{
  "num_key_value_heads": 4,
  "norm": "rmsnorm",
  "attn_scale": 0.177,
  "bias": "none",
  "init_std_qkv": 0.0729,
  "init_std_o": 0.0149,
  "init_std_down": 0.00796,
  "learning_rate": 0.00188,
  "beta1": 0.95,
  "beta2": 0.99,
  "lr_head": 0.00524,
  "batch_tokens": 8192
}
MLP neurons of a small language model. Each row is named by its layer, matrix (gate and up: input weights; down: output weights) and neuron, and shows model dimensions 32-159. Each number is 128 + 24 x the weight over its row's rms, rounded and kept within 0 to 255. Numbers have three digits each. A neuron's up and down rows have the sign that makes its largest values positive.
Before each neuron's rows, "fires on" lists the tokens most often at its 100 highest values on Wikipedia text that the model never trained on.

fires on: "gh", "ech", "et", "able", "os", "ry"
L3.gate238:185131144123147141156131070144132149154141136161181120106079112167140146143169122127101148101086152150103140119127168158128148134167097145166117090167132077136144130119084178097168132115123135128120176103139137127135100118152136162094131144129085120137158157128125136141120126144084187121126122078143136150144088103123105132145105128121109096114099132089153115154160144103110121127126
L3.up238:151110140102170116137179108152132135133132110137141140128126110135133110142123139115122123057093120167101115100137178166154116130138148141161163130122186093164113083109116169089193154131119142139159168125132142114142106161128127169128171107131115182111168117148131107119153138134091156159128108109142159148142122072138114141123106096120110145126104135112145127131120112114126138103166
L3.down238:128095094129123160110148154126102166131109119140086098099159126127132096087116217135133102074150110169163131124147128130155103110130117118114163173136118119117086103145148069092106156119144138146148088126119119092153128118105139130137131122156162129108108126147136108125128107089142168169173110157096120130124139140171122118100148116131133128128154104088156102132096116143105178156122

fires on: " to", "J", "ing to", ", to", " to "
L2.gate375:142090146107123111133101104155160105108132139135129098165133174124141156149170125126126132148136155117104111133155115137145175118108124116127115153143160090118158148094139156121213133125124175105088126106125128126159103136070127127127102130171091098136125163154082140139150129164146144113148138137121126133121079129131125124111106134143168128091113131098157124128155206104124117150158
L2.up375:112141102135132126115118113107147084117116106106130142155154153110131164157130152114119090141128166143102155137132126133141146118107102098135122192110166071145125117099138168193153151113117145094078107112113146123164093165071122157100140136146104127121147155150089133157208161108133109110149136114079135110142077122152142126105144107134118129116111122128159161121147160114111136144141
L2.down375:097127086127138131103145162145138127140108110096098148141147148115124090131119126110127086084108113102170137166157158119121085135111110150139140112132111124161081133080151153162115133148116150146117106128138167095137147131161144136121150158088159107125142130138117111132126097108082150127143093156114106114162112144144120138105206126124162083136151117131131081112134099171110143137089

fires on: " people", " children", " men", " women", " Men"
L9.gate367:159099164123136162085129168151116086133189164139138125128119126127136126145124121161128153142127138142140170116130176154099165128138112123159099139151096104173140130084153152100112149134143147141161118130109170163128135103104089154136104125122116159128149082093101113111164115095141150161095143107157114148151102107137132105138095105095147174095171138111097148144081145127114123148147
L9.up367:160149099120134100123154144155152099141144114150121095131137128103103099136133141161132111087118126165145130112139119116141164132139125077140171106112140117155127124084143157185074081156130111086126100118101183148163150087141089132155105133110113147109112101097132100120078150112159129112105094118165176119160088087145115118162146137134098123097104152176093169158132136135149125134136
L9.down367:180102144076134168103145131153102133122153145105129128108097132109141145109125162143130088110096114143106108116168153125128160143139111073115121164124184146161132095170127113141114122146103152116113146120113116157170089163136110093139108134095118112080094144107118157127152120098150167173135106107122152140127129094162134110187144087103151134138157126116108114150122103114128112109151

fires on: "ad", "ed", "d", "b", "l", "el"
L7.gate423:134135106136125147115117134152115158118161116115131135140140130122150132136141165152137170142179105099127115108103116110163191115139115134123087118101156091084166124107109117078161111089134124140169099143115151106123107096136203169126149103149136118134151148130140134123139144160127139133123165103119073148126130101128117125148162120107151124124086140118147153126086125089136123131104
L7.up423:144142128140156129098139140155101129136135126094109123132194107135131137130134142109120129122114127104130146159145088145098141109147156129111125123166137114107120157132108121096170110123165162102160130166124151125140150119122153202148120135118129138130116088057141137099164141168136166163142140117153120123146101105118123140075136108111157116152117109064153112115112096112114152176132
L7.down423:069144160144104147121114108139150120113123152124131147110144156102162134114137112103135119100152091144149150156132151112173177153142126124118105097158118077105153146174111135159162116126120153129129129145152134134081142179138135089126156164178139104118142123143149117129176159097145115111114103114136131159111103105072132103117145136090138126129098074142106168109107083110124103118157

fires on: " F", " | F", ", F", " | N", ": F"
L7.gate399:098163097152129089138119113130155140119127144176104127130116110137145160108099084173155161115174112127156160130137089137159169119145173096137070154109163143136134111153088114137114107125141133140146110149136122138163142126112170142110114122133157139119127147156131138122171098090118151164105129119186115126146149126157116111132125151088161157113158179145110103139138158116115138121146
L7.up399:166155192112143110133133120131152079149172168147123127108126134124138128115143139138104136136182124117116154148153094119153165116102104084148116116121140126107115128172100144130125114128164120143137111181150087093165092149140171126164126165135143136111113182121126169186128119124106134145153097132106079092144139132081127158112114156118153139111109146128134122111137135133167102141130
L7.down399:155121175103118102114115097087139152123154131148108111129115127114121125118155147138093109134136177106124160164144081149145151167146138078086136124130148151113120109180113119129117087137099140132118073181156101167149107167131137138127130108117172162136116154123103173148128111140154116126149090123132142085111174122123137116102141113134136131135119137185163077133118133126145159124093

fires on: "==C", "==P", "==S", "==E", "==D", " \"B"
L4.gate308:128139105155128167072088087105145102131090109131130092153134132092127150152191097123119140157136136103133178151103127109111183131123118155138129175138107106123131105140124086122154124118145162130106123148101128147138133097163147148137104128099123115143128156122066171138171123117140116170108114161137119129146088166126119120142101119117145100141109089111123104109130135119094130190159
L4.up308:142137124125115127084111110104169120192047088132157097123168099104141163162188095121062142135104104123131147142149116106139113137133091152106140166112135136127131087141137135117134142120120167129128163153107116111145149060140145098165126115097121162132138124112090144150142127145142130147163084190115096144096107129096128115159096121129140112139150101131138115118135124126114141149110
L4.down308:089092145160133135158117105104152137128114125117136103077135129107162132160114134107115071108157176125124101177121075146124112177123052102135107118166137156135103105117125128141136129152147141137132131102118151173162144108123124112139124125113173143119117109127131153171161118148143099111145120143137136155117153089089118108128153093098112124166114108175118135128142122153129124098095

fires on: " to", " pres", ") and", " can", "ar", "ac"
L5.gate233:119107139081121142063090130132114102099123113118141165116115149087100124167104115132118155201175145145087159124174157119131146150109098096154101136134126127140137154162172138117148109165155188156121158160090129125151139134171138121111113161120126127111091157126070136107098107128105142087127117132133131169102106107120135120130124079126142117103160174153153147133122155111122094129139
L5.up233:120123150093153119128146132152129146067126148109102127140150113152100123099139151111143133101150119103127149159154130138179111098097159108126108158139123091131133146127094095151116112144114157158146128100146075090096083094126145138142121159191137205149115143157098106107149128155154129119176143118134130113131157139114145126143143135154141128107147094129092137165138154093084170157093
L5.down233:142137113119101127121108084129158127127103168103110154104112132141142136162126145076061149137167130091159149161128144118123109149119140112100164113120130138157127142144187115136135149150138188172098145142119198107145164132131142113101089104100136139114155114132143134143137111110110126138147159164129132118074092100162127099118149139123142119125169124136161120116135124130138120110136

fires on: "et", "on"
L4.gate309:206101194111167123157109134153133128152092118163173108110167106154126100138110091131139122116129124142114112094121160144107121177142096111128110125125159128097146150132151118108146100126122100107143147140107107111136113120159137116089125108147087111135152149159109098110144129113137185138189131116127104121173118126103135107130088142091156115118123127104142124184106110113119137093145
L4.up309:193092138116145138146150125142170138141157117150148113120179123168131116165103098161083136135101109131148105123146108137127140141159110149125130125128156147150146163124144085146146103095082078130139153140112077110167121140121117101094106106126122169168144117145099158126106088134128180119164134153089153102164110118112126084134070127136113145086162119139107141157118089107129086130163
L4.down309:137111173073107135129155146140079110117148109132115166142164124116098106144148138078146104096141115133138139100156106126128153129114139116077138161103127136085135092140086126103172133135134155116176084139132128169130131126126120141114108100113117093139132174154141126142136082097134141112184131123149144155133117158136124113135179150130109109119151111132128115167141082151129200126130

fires on: "u", " gu", " av", "i", "é"
L4.gate253:116144130145144118106133140125134146126148121118162182152147129124119137114151102160166133132092164141123121116133090139111152144117141132112141151149128096161145166112119115068104156143164132139143158118122172152108117111112150122145138085104135084171161144119126093123151115130150121133093115065127153096127096095122117121124108115099124129119121148117126085098137133134072104097148
L4.up253:106108150102093114124172151140186160120110160122111112110187092122155088149115122126146122122122114123126150168139131154119138178100160134113174114097093133150113176133088115145114164132151122117142153125133158114092120136126131110104144099176137123135156145107101127143151129104101107138114136116147124103141112176135100083127109119185137156070163128103129141136126109097124126083138
L4.down253:153124079077135133114154122147133140114170127156170121134117128111136079130126092126156135148078086111166129108123178164141118134140148109123144148126109170131127157112069106152145136121141119110168088077115137158079154145153136125149170174123102126118135152123124148128132152103138128138136115109081116179096139118159132134109110146108132078133142144120123107192079155149119129108144

fires on: "ach", "ank", "ay", "ry", "le"
L2.gate411:191118165115144138169153111123146157107122126111176178111108121151113139090062155144121167078104143149150085136154154141134118155186166142129118127123142119118138151144163136135095128137100109108153145102179167142128114126112165144118139104127115146121163142120137168130085116150110141114131180121121165145106152127137130109140073135125084130121102124128128105113172145084146136136149
L2.up411:163088150113122135131140116155126111117144136144107164153100163135156147121106174083127127113103074170179119136124117125158097165177167137103116156120136141135149150049122152111188115109132127109103118121148134131134132112107087120143134122170118140156116113161137109118132115123138138137148112110135175144104135133115183081176116130095123139135166122102159140135148127115128115162106
L2.down411:160147175110112123128125090121130149172136119132169121163164161150166091099144113098121102097121168143170111141125145155140134153162097160076127110093150097129104141144134118135125132142122133124162143134170136109159142159079070150124123109127127100156151130132145105120128153153157130149104100182168114134122105116119138111120120156085135126179132168152119103104119109123129127147130

fires on: "ur", "ole", "on", "id", "in", "im"
L4.gate238:188157167101157120110125101150137138123116172139136156123113138150144098101132130145109144151124132100144114125131168143120180130112127145133137124152095127125155126181119101112127140124134097134105198074163161068179124144085148147110080156132123122116135111146151091109133119105108126108107091109121118126136171163178115157147115125120142140145131105146141139102176125100142098131125
L4.up238:182137118141117105086147134114094100128108148133157152131130150099152088141161132192152130111139084096151123134106175144102094126109125132147155094115127115152136101138119121140123147147109110092126125081128158055110132159101121131140101144156169131161135141141115119127120126075142099115094105093126125088153156154158142118168120105134095200166119110151112151128129115147122127122096
L4.down238:078167109140087108096147098149106129137109141111123111117109118141138119179182164143135156081119147133141103153110145146114160109127153071118117072099104160127135114144091118173128082072110130105156124075102121139102140123129113107133130125127108129133102142146182142146114133108125114094130119136097125104096114105128169153104143154149117140158161100147088139143138079125115127134123

fires on: "S", "C", "==S", "M", "P"
L5.gate376:115082116163155157160117106126144129140112139165134128105109114103136106107121151167149156156136145099113129127113111138121179147133139100122125121161132107138133107125146149112147113128132176123105144100097115119143099092155118145148119122133148105122126152121087130108167113124149176141131137136085150141125131134119160068135180077116117103134097109136113115102178134129114123155181
L5.up376:105116187128133101111136138137113123143127156169155085117154129121157135157130110094116134137146135131129168173147104099100117128116101094130123152124136137138098130122148158132122121097164125148134118126176124102143164127136149109142114116107144147115116162117046156138158141143139148130194137151093159081118166103097142118121131151139143103114131134155135097154150129122142107154118
L5.down376:135121113120120108126104088077142159127114105087132122106123114094140134130125178137120133107156165187143127134109130127108103121132112145004112163123105095149073155119128163149110157136141141151108133163127140175150130131160114139118103135149120138170117113149137130136137110167093119178101104141125146129127138131117160132125126144091141113118195123128110129157151117167090113113132

fires on: "ar", "on", "ac", " Con", " Mon"
L9.gate87:138129142117129171144117116129098119066133145136136198138129158138102153169121124134187159168146130150111148082111161094100149105115143144144097150116091128140166142134157156133136103110121151123151149136145163148121120112090136176149118106101113096114080110185139128118125123135133132148140148138135098147159123152122128113113159103082129113095137146145101139093063180098125107143095
L9.up87:111150162139129123083114112163131100124132146122130111145144122134133133162121114077119123149124124109118111123140123138114134117123111106123097150146098154137144150144113133169152124116158163094084108160125097130148128067152154160103110165143192121144086164118138093115108125159137169110118128112076140118130112147100122116117133174126148127124199162134160128116158117112145122139109
L9.down87:125141090133150196111162110106131134124139180104108151129139102123087132097125144114110136176171145126113097164134112111117150108125121115081137152097151105147094110127110154120139157112158135128120164125103120144176130130104122095097154146109099116165152159154181163087126118096157101075112136125111160112146111138150128125120118104109140131130100106146134070129094089110132113105112

fires on: "ar", "an", "am", "0", "r", "rit"
L6.gate80:141093103106108160072124104181140120124151138104137162128129130118162123127169141105114149136103169144129131148114101150095148155142106129123119120144101130128133171162118158128188103092163097132116116098127129143108131111119125103136103106114104099164128094091096103142143160192176116141111172073142130122126138174120140129157111113111173124110166124110127156134115117114126156110151
L6.up80:158097125176131119113086120123115126110157124096133134147114147082145126115125173140127135143111149142150119118141140116120119156093131147115109111100140158135119116153126139127096120104119089125134155046099121100131089145093178113074165126156119094140111102143118128136135118106162132106129130116113110124154142151117169095177122147128145120128147097162116176095105108120114084163129
L6.down80:173104160130142127113155157118102133123098113150100149132141126132147108176116138103138078123149125155161101123156156100127146132141167094143133134133099132153091106108155097081081104147155082139152135069138125112104121143111139112115143174158125155157139147138123137132069109130172126105136132154123102128172113103106133118142138111083156120167082160132159150112104171140167110155097

fires on: "is", ", ", "ris", "oma", "ella"
L4.gate344:181163180109129135152125112126147118126131163137107086193129140121170121124139132115108143145136115109109186162144146113112140178180094107124142148130155136112179154160155100119132109122138144105113188095112110115124134093147146136117092142136124089129138126093131100125167129139080175127085156128134109144132104155120111137110142120094153133092126102121166128159153106127120108150143
L4.up344:180127141159089132136106123112125141138161163171143109141144149102121068174155094128100159139086110091148137143143163138123136107166113101111155142082108139149149139120131103126112101133133171080113153110171152106093138093144128094124116108128121114137140122124110133113136149125080146087096138081106086139136133139138134146107131164156172154085104122112159087116150094153108155124089
L4.down344:113119160149121126139126104134150116122116139153118132082126102095097106107195128124104066124136137065143123145123155162132139093103120160142136121077146133110104149121124125138133133129126148194154085165178118114112151168126119113109130097111114099076129143144107112107144095105146139137123109113156129139135145145127137106111124166169150099144120147149091123068106133161142139108118

fires on: " to ", " and ", " to", "he", "ria", " of"
L2.gate267:149133144084089150086061096150145143151149098157171124131136162194125165093124155097120153139170135139125111129159106116117143141127098117123117099153105115120188155141150145103155116097158126142125110123138133127138085124103151156151115135156119145081142163152134108129164134143143154120152117144105113118160125114116140142161131122109097099096140141094148117130171147159147120069135
L2.up267:126144129120113097120117151112114111154113081147188102098106146143143121159094119153142129083106138153143130144124162102166155179140108121078120152095150136124160151123122168157144131105124093117137130126126125096088111154105136158142149130175108171122141123134149159104163103157117127142119120139124150083129151133153148149130122119126189095134135119118178111166111114149114142137125
L2.down267:104121140147117153093138105161089089166139134114134135144132144116104110095100157162126075142101135131126120120142171101157144142129130096125148136116136115152112140140126098185105163123099110141113127148144122129125105131131134129094117079153138141146120142080118146092121086114139115107094133146125133116127113124178121124089139155147136108151125151130186145151134143119156155162128

fires on: "all", "ron", "an", "y", "t"
L4.gate184:173120123112145147126116100139099113139184139156182161137099157181178157141128112094137102112143147118140140137089158146112134118162126085156115155169138139121137104132132119096121138127138085141139110096103150093143106131126138155119112143124134119158142137140137139150081080155110132139157122110123118136142163157165151122148154124110102123159089104135128104123138117122121145115142
L4.up184:148117106117097127131138129130135095068116148139177137148155136143152147109098089128162109137146132123155103122095155123123144107120136158134170097128125138087124139103121133131111119127120116106095094127157145119153144126118140089105141116120134136125202103155112125137137148116090115121151096146115133101128077126118145135150112158134157127150161133169075085098086106129072109113102
L4.down184:102127126133090121122131129142102156124086132067112103117161114124167131107131147113113119120107155160104118136124116096113134139136113151113100104136132129132100119100133154142114089170103118124123167111186141137166127097096150132127141158129118103150139096100127179137144125117123148176154149156154173110139128090081111135152106124120097117129067053180153122136083128108129151146106

fires on: "ast", "ent", "g", "ern"
L5.gate395:108154131127142127108100127137132142116155134108124116163159117153174134095108091115102152113141149062102157118128101124111156152135147136170097141133096113161161127156146133113124121105106110081124120079159163159163151138100146130098081129130136103086105123072147117072151079136136088140138151116140112123158117150152123124147113104117128148137097106138157157161170183091163148099128
L5.up395:146150146121157131128118122117118118131127130160156115093124108119134134117113129113110118135126159111104133127108099145150121124106080129135133141109140080099151126138107101111130093096110099189134133135145143128123123211117109118102120126108127158128114124108164091119163112197132173122167124099109125148155152126115117154178150112082141131141127113104102130124150101140176160132113
L5.down395:118113123090166104133122109116148187095115116116134131179162176152113185111099125087092096093107176086131114098136110148184128165129113164119159148138124126158106134156148127126142150114122105122100124139140136132112119100106129154120144108156171134092108130143160099155160117124128135118113106153139106141145162116107170129125135138133107110076101095146129108114130117138093127081080

fires on: "===", "==E", "==C", "==See also==", "\"", "="
L3.gate284:094150143150148174132027102098099132174099111143157096169110093119131161134131125139133181145128119148101146118107117129098164160168129114126106180116115092103121117116159146121111124114160156129116118096128149130109118105140171138105137137086111108153088133095099142171143140131152166134153151132120129140116102115059137098117138114129156111140134080138138140093156149130110145114132
L3.up284:130141150132132163133107150109117116141122112130124111122114131138113139162174140126094110119102117110177123152096141126114181122090160101136110135137129190127143152147105068135150111113142145154155187126102133138107094162147127121094091132074167093151159111118178100116123134161135111149131128111169095121143134124118102172134121118132097190123119126133142122102133105074097159115109
L3.down284:142090119099156130137162104136147088138130189102124109125127121166158144154127083104083133119144073120125141187128113156138137122164134129198105130125153162120124119136111147099120159145131130112135134150093137147136136126145101124166125155101138159113121120118141135132130181145093119114137105114106096121096086131095114087127131100082118135148080154118100156125175154139133153124103

fires on: "ron", "le", "ost", "on", "all"
L2.gate427:125108175098148149141105111103143166129139150101114115181106119155105141133120096109126168142132135070108140124139087117139146116155124132135131169118089121127152107100107128084125108125141104139132109152129106116158140103118182140155079137098162135129092140110112128144153147113112134147143115099161087192138146128152136096157149125079170164176070118134114132141140135117137141150132
L2.up427:085121088127114150124151127189117122086133123124129141116119148170086130141108122129181107151123147161120140120141110165105102116155103175125144135123135137146129152123118139106111151151135159136135149149066114124111114097135169115117134065122118151134106096141109133126120091163117114147113111143123077165148107124128136180144123115143102191113124163118100094117120121107136122133090
L2.down427:078169133116127077140153104124148181156130140127109131117117151102130097128123122151140106151134129110129136142119137151132157151138126155115127118119144135093111111108152126128121117150110123124133138109173133150121131114171137182170174148123106121126159127165107126108147108128101150132129081166122183124085121159128116087133115204122100092112087100138108115149087143117121113140114

fires on: ", ", " and ", "ith", "ed by", " to ", "ace"
L2.gate301:134154158142169096131118098127149084121124120167155144106101164146162155124123171109135134142113158139108126120155126123131158139123061098143137103177135133084183152142126126149121145146115115137128152088113144127140151110108172141121135120090098137120093148146125120140128123127112193154127135139085112148097128097127125155147116119098101089097096113117155079115159157118126106088122
L2.up301:114145113103086080128151113159156129135122131175158108094136154186136135136096099150117150142123137102177131101104132128108128118101130155149137095147111132107125117108151142150129121135175135096129109150112148125153133112141138142124173122133117139134111092136161123094130114105126135122096094077140129123146108125152115089143155132155089161144132205166128166152148154121142147100176
L2.down301:100159122180116084131155120124162143113132099143103097126150114106081167127133101134118082110145138149095131117114116110189125122114149146098133134130202096122138150129100081147194139165143147131129112098115133127146111138144117160119101077138135152129117131101108099119148135159121134083095124133128143146112143085145149131104109115116110115136091180098126109139102121118145147060129

fires on: "ity", "ace", " time", "ight", "ness", "it"
L4.gate332:110176122150153121131090142156113159117100161151180146140115119164153111134145134149099138128135136146147130089123150149112158169182124152164121149129109153124139151127137107085140098143133107160132140154145156149146107121108130112153072133121126128122172103153136130118105123130088124108086107084137136113124110140152071104127122100134124130086122154123166114107144147151081098112135
L4.up332:170111158139147091166158138127136117119134117161178124128145130140101126151146129150118105095131149104115085087145081103148110137107076122133105145176130132121169115129107143098132131171114113127112130155147095122137134136113132103143151132130148170135080088120137151126123148139162102154140130134118110124106126128110129151101070114114108109166138140150086128171090151171111102189107
L4.down332:130162125153157111138152130145155125142127128118122072123123145101111147100165139084122113129088076129134083113133120114155114180095068141128119120144140141110148117119088142111112163148086154132081128117168109137141166119169116141132158140180087182137117107149163119123110097096164141118130129147148107159099146133156101112126129133153104138113157131125098132178144133080108095155110

fires on: "et", "it", "at", "ot", "oup"
L6.gate301:141128091170146185137107096150124122133172095106174150165142147141123181126160097146116154108165137130124100076124150185098152134146134109135119165147159112093179122109159092085130117106125137103122127128119153148108093111104127150112114128110120142133167143152129148137096040106110146130176123152154160111128088117165087125143152124130136121117142121107104123125092091157121137115126
L6.up301:162105154125163110140118096158145142140062080125148096138156116195132146155149136099117133129118120104145116080125109175116132140111121131134140124154168149100157142103100127124144130100101130133124123132098104111149093098102103116138133068163116125132140142169146138110128139144153121090156140128187154077099098092143104114129140144125148122106191106152108118125121090141124129092133
L6.down301:084132135094130133118157088116107104138121101148094161120133156118125114143158091114097102129131165131166155134139132138159112184163100128119098101165175158097122124166115115151143143132079144152129124133098097118142124091168124111162127120122070109140138154145122150128120142151138138147130120169140094091130114085135145151103149146105071098133169137082133093127132126153107151149137

fires on: ", which", "et", " \\", ", where", " what"
L3.gate227:142126125158140090158108097148147176134061100127162118144118141143101141139092149135086151156116109121072128090126146130119158158163158158133094117151080135124144149130121098139105152133119130087153126105089131098133094144121156114091128110118118166130135133170150111096117097112144109095137125075138111110144118136156130123134041133139127112111161136087138099108146129112143113094154
L3.up227:132121165123129128147146134175185147154113095136091119114125148101114160133077118110119152156105136111091165077156121174120165119145112168130109119116094093156132161104111105171119103109127154118131172120152155124108120141123116119081160093109143151091099115132135114144114113146104154080117107141140086150146131131128132121120147095128140126144144156092131107151120099156184101080152
L3.down227:107147129073155132176125118132108146149153147121103120155130153084094134118162138134113093135133149079130105120112130104163108131153122107063124133122073170130114130153138128141117151114103079164150115113142110096135102135081154082124127155102128090109168147117133128167109133111153116134143113175145176143138127132081149113121117146171145150103164129114103135168162124099158153109108

fires on: "ort", "ast", "est", "ent", "re", "ord"
L3.gate46:125111169125158124145089136090112131154133085138149111115114112161155129143200111143126151141126154076111125112113120103139129144165140147137111148120133077130139143132149112094151111123118127110091118139125098121184135143124106109140060128134123111087108159186124146092141085172107126124129132086126134161126109113147134107150152124128152123161113114129117098150162110131156155119133
L3.up46:137173127162113145163159106107146083091109104146158108094103106129081108134142121160120126081154124125140137103115147118093142101113107127143130149131161151154143142140128179124097139099103152127142141102121121112092155140118138137096114078136121197149126132132109156106133087150163111122122130140081139148117136119120104105086110110101060143153083128125111121116194149118126153137112
L3.down46:103124133148140137106116158167129159123113168130131120149178160109114114109112102146087089095149115156122100099104126153122184114129146102142116149086155141141128091165146122141122137147143101132056106095094146193079148067121082148147164125119156121105170111128152165118084147134137129117099131145132132106122127142135121124137124198140107130103161135137147116154110137133121141092102

fires on: ", ", "–", "ris", "go", "art", "ale"
L2.gate170:171113102140126156108146149095144112112144138143120122158123162135099174097095128151122130137137136101141178167115134155133121136142080154120139131135108106153142121158129148113091146128159135115120149127087157136083136098145124155155138118141118152148124130134070146113146112126112135095102155096138155132165112140155122139104155141163134112118136133105182124092117122166133101134161
L2.up170:112113136161112119115145134119159098180154122089132169126130125154074114138124110102122102107153160147100148143131121110112154104135128155108134122139135116108130049135141103100114132155121138112106157076110147122115148113170148144156145088121164094091127127145136138120116103101085126133128164121141130137149144134158146139119121124160177158102127157116141152121144049176118149151180
L2.down170:123116163120140084111179138149128142107096133130169122145107151117108101176178150135106128129137114138154133117126164167163170138133144179083120115081138115121160131155109126102149099123146123136163134112185113093114090160098133148155100134163082094140118109152149102085122113128148137108111066091148102105128120143111132091105160143092122131144103148157113108113153156123133158147157

fires on: "ast", "le", "ag", "ach", "op", "ñ"
L5.gate278:129125173114137135181129132122139158159133138165132119149114136126155132088163108128106157118111166108054148131138142160170143173131124140143134113133120091133154159139137177120108176102104103118140139148124126105103112112168120129124084145139126119116120149087138134093134122152116189138077178138128132130122159177122119147133116117109119101122099132105170119157153161059112113144164
L5.up278:172092093130132101131132098152122153152101170131080147150099162127160155112092096108161127135094120158154119147115115090163112123193147159149128122131161178118135098117146117128096168122110120109146131103130113107097160118118126128133151106095144098146102115120111168157099082136177154135151113174170156091139120139136131107151130141128093143166143134150116107127126154083103117125159
L5.down278:160167124097112124137101113143127171085158135152128120149152110142143127111139136121164182132101137176143102116147177129099119142102146104091095153168153122124132144080110152135170127085129124096113121180118127120121133167128123143118119153126123106114135148136159138104152115083130155129081128113072127145149140134141126074111113113128138115179183063131143129138156127141110160134126

fires on: "ance", " Sp", "ity", "ace", "acy", "ification"
L2.gate418:119120118161106137153099129108106137112115103182126125075131122141123133129085156143121163121105128136100152095124121146147118132131130125140092131174086132134146150148156118093094132152105111146084160151124112180149128120104163113095102174088093123171113112179134146153132122118130129132145135124125123116101074140146145139122096123164078147089154149112147154126140164092130113151151
L2.up418:139131124156145127149157098090135093111134157165167132110127150134123178117132122134138094142109116097087164141143149092137158113095092095088123146141141103074105106083134126111148144144121099150119137121125136168151123085129146142129183150130099150134133194127135174119075160128099135149151127106156087126100139138118137148103099142203132146125139138107148128158156103121117092145154
L2.down418:152127102154113122145145150100131198137141146120109113096100128122153132166153090124148112142120097148117155137150129110093121151077115096147146098145092156119101103137129144123136115190085133124131122104105107102177125096105104147099141156114100173164147119128118123116106111113135103126104143171151173131145132157137123080107114157126154162077115145144134105127108124087151099152141

fires on: "on", "ock", "um", "in", "ink", " mon"
L6.gate233:169176151084130140072140110141130163135132152099130141127120106107111123100117126163112144150119136133144128083121120132106138148102146122146118101177114148085140122153100101117122094151096082120168139127125135123152146102103136145146147120116129139115109101163165120096154150137130130120141099115137086110166147145113131110099105116075116131109138126140128154097116188136153103145169
L6.up233:142123121178104128096135110129138145107121119133124129112128145102145137170111170114146110127162148124148117086157129130096100112112155135126162122121108133088106121104146092131160110158159149119097122125114166119120124111136144106127109101072161155128107119176139125188099159177137133113145125120132150149131128141139144109124152123113084163176130170147104133148091139145174093117176
L6.down233:114143124132161128126152118161117126087164134134152124149109090165143107161134150139120089124091156130152126130116134145101137137063181133097143161072103109130122121141122165120150118112123155086131142137155115163111083133160117140141152122152176135172105136114124143138170130166083121120132118147141110162144149132114133112108143147130126129128121127161090096145102068169132095123117

fires on: "z", "el", "- •", "hen", "d", "ed"
L9.gate1:124112128170102148107081115167110138128173094156169178123138128089119125105124112119146136127094150105117164145106097163126150151161154139133141122134137160150162141117139057110177119119115177123119105165154177158129111111151131153120109110134130079137118133119099115121139138104130103153151098126156083117092101123163097128135122114151152142099135118111149149099088122150107148123109
L9.up1:144095121147074121137106119108138114151157126097104121133115121121145091123141158137150142085118152154144180136105091151123134149158123128120087121133139146140137130105113142102160146143110145120150136119160168159138147106085157136164154116152138161085149103122105156107149127132096164145131152111125117112116167129136163124134151156178188143147174075110130149112137102144165133146088
L9.down1:059165133123091118119139079140132112143155153136150144089134153098103122135121152136082105106112089128137149123126119125107174151149109120101130106127140144142113121183136079131129144159134140088124081119143117125143110119114180151117130143105129120093113098113174146131145097144173128100117126133139151162139137140109135180139106176129103140088134136131109133178110100123134087116100

fires on: " would", " children", "oman", "omen", " People", " people"
L5.gate265:136140114149147135140064098145149073128132111145135154164173103104115182162140143143136158141135147129140149089127110140126148108107116110145125131153135128113174156117133096123086152147152136139132098152097123168148134106093116166139147124139115115086156165137137156147153086089106147126145176148138155159155099119105112103144138118106100133085159122098110129131139141107097074135156
L5.up265:130108102101112121142140107153159100147145114102129151103168157142189120146102129117094127127136101115157075162116075130156130094173106160118080116129132095127127152121169135135132102133149197136131101118122163149167145117134107152152127160097116115152147138119134100114172201118165161103115138103147148142146117075110123139112130153118129135118101164114124162132163135133096119137103
L5.down265:170097107122121140138086126112134119119134147119136125090148163114124111118142137116124072073118131101100148109162145114135109113170121110114123112141113157137160151130125130155081102158118173156094125109152196142125121120133114122145132125111113099105141114111142136192125137118112158132120156133182135114112130156117122108129135152146153139109106121088134127126140152143111107167091

fires on: "ed", "f", "ol", "t", "ick"
L5.gate189:135124106114127173162114073079124127156156113123140152167125102155140136143128135119171152144148116095142181133155132086178159140129132124162111155132107114122131117129130104130104092110130106104123100142136138098152091114127166128115073142125083121078130129117114143150150109099098153146130117134139103146145166131141163154138107112122132140102124126163126110121103161128096125174121
L5.up189:178067156111116147164096079134116123111092165151096097152138171123122147124105131142170164108124131109145126136130136117094143095157195134140140086138109090135140144134135135099115082144134117150126117146134110146160155109124104111138098159130128112115155134104122177144142130076153204083149147134109133129129136156124146129107114136119141145157138103155115130118113154117127115157175
L5.down189:125109128165121092146149165081129163114126190134154094118063142120132153144110153144133075134131137117132137143120066143140119123150119133128149098175100100144104097100120134132107129142127158168156149116167155087103115145140153122146164122121127130161146105128144104120149133126117089083112135114114134086114113125074145089143086111157139145102088131089118163111146127135138136121127